Part of a small language model's weights.
Size: width 256, 4 heads of 64, 13.8M parameters.
Training: a variant of Muon for these matrices, 343M tokens.
MLP neurons of a small language model. Each row is named by its layer, matrix (gate and up: input weights; down: output weights) and neuron, and shows model dimensions 64-255. Each number is 500 + 25 x the weight over its row's rms, rounded and kept within 0 to 999. Numbers have three digits each. A neuron's up and down rows have the sign that makes its largest values positive.
After each neuron's rows, "fires after" lists the tokens most often just before its 100 highest values on Wikipedia text that the model never trained on.

L3.gate173:507500520454511501505513483509529515472502518526493488488496497489527490484500469530494516493507473467491492540516469497503526495454513496522540524477514500497520464463524470477509542484479477498483525513498528531494487533490444532484488455486461512572525516497558512533536517481510462504457529511485473481520556491524538483498492498465467485483458509512518497503544506503528516491511528480514534458468487501495534554461532527495494508482508487517520449494468462507496510496507548510528487521480532525512533517477538506508475501499499483475504541536509512482485447519464533507
L3.up173:467491523519521501547519493493490515497518500524492550465468453502503483560486484517509501500457497498462483553537532519494507489484470518498471484497429535480470513540480469445498477486518475495495530495508497501490542529499507515525528510503456538499479526529506492480550523489530512552459454505515519510530482504494524509482505516424523457508504468524540514540495530521503478498510494479518489516504490514467525455512490517463535518497492512476495443494492475464511520513518528470482519505481472541535502493514512467504483464485503514546513511479468477487477469484481539492
L3.down173:503486482483518553492512499489462470472487490504527552506514526508515483533484498521460488481520504557441508477529497478470479486498494411468519479502562516493471532469501505547475547525515476507490518481492516506490516504486493532547488502508492501498510479528470505491485501524490472496471555483470573507491486469493548486485479498533509471510491491519491522502478533491505451475505493456515470484507496515496503486507487542487480518512477511500446505499510488471456490501530504495415519518484498497463486483500490487495522485460521517511514502484487517479501516500520469481
fires after: "-", " the", " |", "The", " The"

L2.gate483:490518536492514493482517488477458499532506541455514459462507480459504503514450497520499562541472550494490500499507504544452524481476509505533510513512554496511479523458515471556499482494525469471489448476537487525487489505485495480455484461494451525505519465497558474530474483496510472523482483489502494504498459486536502486464510487499506458498517460500467511530493499493523470528481517447457517501497486479496488498494510556522512505479523519500522472483502522499525471473505515531540450528488492488529497457517513488542471515516494510494520499513504477531485482553463538489
L2.up483:538522493499512484484482497515498513516483497502460499547507539511505518520534546527555495492450535516460457463501492491501520502538535497511454486495494469483500470493475494526514490448502448500487485511524515512474475458560514505508468531554490504480489482570517485517490434488489494491509506512491470493535493464474563492502514515483480512505498531487473504496492465496477517458481492486538491460471538517503493450489469499519493488467492480461477457504491474485511545481501530462484524507499525487528535517503513499510531530506487524451501560507506491487469489532515526515
L2.down483:518528526486532490516486484508512498551490479488464472504483511510514486466539502529497450483530494495488507469570497506518478484522514489520518486487473519494494486489484487503497507505524512480485508522480481481497516492506472509551512518508509461506493452495536550510497470503494524532509543504534528518532557472498503502479525474488529494493460515480489527512492493459475505453520541492543469489535502479529514531535520501548514481511514461512474458468479519449477545526462515497506477531496485472520472518533487499460491478498487481518508562530462507447467490538473514515
fires after: " the", "=", " The", "The", " a", "al"

L8.gate95:519502495476502517524501491508525491568461500539505512493513502484479563517525503485502489513485543509519475507507514505491521520520516494454548489523501529512496477482501471471486527531520498483502478495483471522496487549485491489458523497505499490509474471468525505482543466528475468523493458492474496520483508519505517535524517514478500511504492522540540488520471501551473488491484486521434513530507529477461492489480521514582507488535490522471518461516536507522512482504447507498509519510559495492480492494465497493518521520530519482517478510494516503469482507486530498524
L8.up95:468512405490537496514491518471469486506541488483511493506542520522518504495474490465507523517516515536485486531532500491557550531497478525521512472517555528504497537448465506518502499461514487477522486478514514466450547484483517486500499436532485540503464494518515491516498472518510489491466517543501483499528453529531478523511506466499496519504482522515517478516503470528457477506528513494517501514489487440486511498486526510531469497516490534530475544523507522512504526460550486507468513471520449468489489509483454463500516503485499543503528503534492492501481502469524486485
L8.down95:541536516529496527502550524484512514485481488520497502513488474498493529486505497519479492508511509524509483503502526558488479509494473476493497504497531492527479433548500570479502539507505507508497509503484488453521532507494508543534479517517507513490516504502518477493492450483456476520495503492524452473493520520479466488554508479468488536486488522534529475506483550522510489522499457478455530458488464487498479521506477501534493469522506492507550481473538467438495509502484523480550535510494485507443470493500466462492546504485497489477475474465523549504448461488477501506
fires after: " the", "–", " of", "=", " made"

L2.gate463:528500497417515524510526533494433502488524494506443501467483501483477504493488489448475481514495493508503491501503486511528507487545488517526490527504578499474479505506570495467522461520473534501485456515474471499462500480505494521506494444510517491510518505465519557468492468482529499507525467495530507505505503491477466470523470535502524497491484496535481465539488468500518525491513468514493477529475516515491503486450459539514550525519509494520495468507503512466460502483475502479478519508495514524502490486490497460512485496516530543462475525498477475473503478536517477513
L2.up463:471508509521492494506435465470543497512435470453479521465460494518511505547450501520494471499500510511524546496484514516546507516504506460529461517508525523483529480515495491499474500475494508502517520491502473497519487486481492521514491560513551498501549531493486503488497512566548501512453517517533497459459477471505513461519559492513481503487508520494460523491504480474508482541519511565511528488450520481519508512431486485533460499495475550491504468514512494503499517494508534505492506486495499514511509480544510505485478475531476516514514513508494455520526530499518502550
L2.down463:476458527479522491511524504460553487498483478508463486509499464498496516509534499495541501500484498477453530515512522479515513548473495489511511535509523481531527492486488524552469457452479545502552479533481519520446508558516483478474500514436533502557524455479501515518448512529524512487469526504523491511513485491473491527496501465529464504503494453471482473471503546481467485522449533505509487496493476486472484509487492460482505458515493508510485515517506466477504486538498511552498508478507502509523485511503498504464472492488476516485512516472484487510549510458522550503
fires after: " the", " The", " a", " and"

L2.gate479:489479529535489489473520537437512481473519503525505478495476496493494497522477521475463451497508493463489483501486522508510517482521489456491497484465534451489492450494503516480462492524531516484473550478513527491511420533517544526492534517469545483499534511504504480483524561456473506459519519492507500517482533455493501513500507507503517523451470531488518467457505513517502523479495479479516475524533530471502497468476505539443509464480550502531475488506500472473482501545527468564505506497525455509544518523539514506514485532505502516476478523509482500480537495488473520483
L2.up479:508484474540478546510540490480450465489502481540523474537540496452502513476523517498451518497453489510548470521507528511495488493523487461500502541507524512463506505517470468542472496514455442536519526474465498523476462501488532503520504503466502507481492455474514485522500524455496458460475514555481511501517497497524546506462470543503483508506531490539494523513483473469490555505518505527539520493483508472486509493492480472522530520515507518478503501506495521505470488482485523492473499496491498487485518524496535513475514474498490485516492498468532501532486492508518515483
L2.down479:510469452503541516481493493484537502494525464561512457487530487488523554527497515506499488505508507484560489467500505481487454541519483523502483544491499491482491509490449482512516483509485496500497446559495487506523500480524512488482518452498525517479476494511497451537496540494548463489485489542480530526493528545523532476527473489527502507474488467527550486496517538510515505500546522507526477499475482487499501536488476497495544589522454502503521507544491502481498493461465466502523508493526520471490486509475518481573515476466512481539489530508491509503485489462500540486
fires after: "\n\n", " (", "\n", "=", "ner", "/"

L2.gate493:535496522504524498504508517498455524471505564530483538493522550498532468495511489531471499532506518532512496548460441518556507483501486544514465488512519502469451472547519531471495489523484516505492496500535476477531524504494471515554518505473491518531533536460561495522496508495504504525509478508532481510499495489481516534480522492500502519502474507506517501482494495511472552465541496501535534505501520498513518507510532482494468525525506524509485447506537491516508511519482487469448478458516489483520490517495518484502507479483498468486477501470504536587498478535456483540
L2.up493:483564485492506515465503513533507508518514517559535472512520484468473526503445498516452519504517510506483494505535485489495565488528451479469518490501568502534514559517472507534489471503477472502482499490515516510478504517538522465474533503492496474528528511475508514469499489514534519504500492525501472484487542501532515454506510474502514523544520426499536493525476505454479440479508514433473536473497501494492469524548495498534526539477496501480463465488487504503471491502476509477484534490490522493516522505461497514514509492455490515468484505523527541519501507527484528475
L2.down493:554537521521525470552510491515549502556515527531479527442476513505520479475487476509475522529488498466499498534531528451490511510504507461477510502505507470508551488458471495573511496495448491490487538489516473505513515491494517477518498523509488484527480444463526516506521495480539509525525515521510500455488530478561500497483513481504487500489492467468510502515469533519518482478525522489457478463553456486523485535504510482462511476498427487500478479497473490476474491516482528508479504551515532515515514500526510504543491499483441484512494478479480526493520520495534497492
fires after: " the", " |", " a", "The", " The", ":"

L2.gate259:523498488498522488524545520511486510496513493506451516505502499491513468483438480473497499526519481513531468513442499505566443497543526517485480482483467502501500496494493520472489466514517514525524461485492458493507478531480467539546502512475488494544524463505491518512480473476465508500514525521492478499490493481504474488491502514489531513528484443484489508504494497491507505542504508489485568479456508532445545481474556507510472471488498504492549418468533463477489505522448480565492493503534506515470502502515535478534484496495483446465483500500517543509545481489501496523
L2.up259:520481507524543517532531523475490526508522553477490549514498468520529535482484510508478536446525505497459470470498513475520494445492550496495494495486477521502536511475467514516449460503518505522481524469543479538486479519503482496500515497444499469519543463513496487491491499518512500503473511474509434503509498521486488497491489484522489522531488470496476516446499506473515507561481496529466549511427538481503552480493521498496446471528487461513483505483511549469485498506494461542489488501532484497496508490495504498490478501525454476502483473493513474494551502502504511483
L2.down259:498494528543509478522454446527507524503505487516525539495519513471480497488483548490527517409479451543483490477538515470467505508451507492499475553484448507505510498514513485501466482490477461485475554501504488521503525459530509491524468500519508535492498499521515507506496517527453490502495493472534503475506481539505483497538498446508507529518483514510485518441464512434472490496498494488513541488498494493510493476522465460498497510465534466489485496506467511495468516486423477522536491518513500504516528552497455478516507482534511497508526532455521471511490511527541482565
fires after: " the", " Ad", "The", " The", " rest"

L7.gate86:497511538488466535509493495477486498472487503524506465446493535528482535517466520513498509486543499512476479502549448493513509514483496506521451483446520534546538463535510469502541500465512563482499493517488488479524532488440475501564496471491469483502502478474491504520484479534470515516492487459545537523511507498507504508458499480510505492482474490517504528525531486464528492510474486509495497495533547504518469488493472479481504495483525509531496544529508463498507464532511538470508489455493494506511487486462505514496510459498526508535551524509533531486497479498501481509
L7.up86:467516496528533478470472501560481510562475530507481499550459474495498494521526457530475473502486471471486516513501503508500498493514554516512509461474515515493462492474541465487455550527500458539502481525534527459524505526502541523520510518575487518540512495493474512539504483495483509517511515471476478549469518495497473474470440488537533507521505512531508476491498518508551517490516510513461491479481496553478435499497506493528488493519490490531493494539482491501497515543521520521466465502548502442515476554519478505533502503511492505497486494497451476475520493481466491529
L7.down86:510485508514449543476490557512501494540484489527510488478472466455501532513467484513526547497471516525479473452504467525483538491458533458547465543516503478514467399467489540494478522515490486503546523491515494508518483482516531516540501498495502513487503481512464507480494517495454482492488523477500497494510541485489483446461531482502542483544495546528526487544473511520443447482438494544535477479539490498512499513490489539525544513514466508502536488506462511479541522505484531492528505498493492506460515538497462499522475530475491496516501467518501512498534516489524494492
fires after: " in", " on", " the", " 5", " 6"

L2.gate676:500484541424477471513503434485497518508495510535516490518486462509510525514490487481469490527449546498574490556531505506492482486487462499519529409489531504521511473522466503478459491511482489476503554525498502477532487502493493531452519487519510496548480462518483536518520491484518535489515479527495491489503541512502497531507483518479529481510484507497512504516492510511437482484468523484493483535509519488534524517515512466526443507480535497468489506487461481484512517546533509519522487505501499475552457475539524482462488487491527521489493498477522464464513505514472503517
L2.up676:478470519476479501492486498496503475491491423481484527506503476520494505517484494491467481516520513415526472515501491502461485517525479523517520469523468471470512477456479491453525549522515517496430485485485531491501496484460494486521516503519499520518496520506489536484492538463519477505488510503505531534495506506484507560488474525469487490521518540518526520507523493520519499521466497512502489529491529484493514498518483526497474510486511482425500468483480455481524504518517472518521523488516518448516506479508502507469543472487478486509506483490590437483517510497493497470
L2.down676:498498472516504473534480503488570473522492497538540546465518469508498524534527497482545465527506485511530502484477506483499491472514478505523501535514486487498459498554489495462513540494472479471472466501458472503478480517470500488479480485493509559529483486524496487539508521488496482534500513494530515502500503510480482538515490512489499521509496529473543489509538523481500497483512446513545519467471498513524538485486502535494520488527526507523538519460515504436525491543509504530521509498458530491463466478490472525484564482490508478485495447457496489512474517542502459491
fires after: "="

L3.gate519:485503503497512482456497484528480501502481486528519509502509505532540433486514483480538490494526478533521486493501495488515508489474496500460524546546533492511511487538506543502471511487498469536583502509526550496506503470534503522509503521506513536546474431503487523472487485480509501492510534467521476544526504494518479491506483515496484441514425516491547503464496503469456518502499521440508492509513518529511494522488499474461484496481505532551514518486467525464489500544493510532540495504496527561505458525487517525458517510528516507509505501497523484499484508477492492521
L3.up519:481514498516451508479489469493475532495490484521481512515528500479499486503513480525508546498456499529522525545482540470462531483503500534509556523485510452466438503514498483513476535512532496514496532494477523471542504457489511488515532491468539506490467478509518508495511471487480524484477460510482538478552486541497493500524528509492516492544467516418534525482508530477473455502453456505509494517470519528497541472482459499539510514504526474510499514526505504491504507528504488509517475528475490492467536491484462535465522504509502475502524517532490533470473521502494549447
L3.down519:522504475468495470555519498470496514498519483481507514494475464529529496501509496510523515504534518485503482557501503502528476465511490523493469486501520527522509469484513489495504506507507478462455474513516494503457496526534458521526487542524523466535517460463473496546516503503490525520465452524476497495527496528487511512481525486523550514457530524550496493462496497501510480506509451487482496533535484497503501495520473557484449559486512522534497448477462490530483483474495458478507498461519513470452523484521523498506461519475533472497469472468508437471519486537504498488
fires after: "="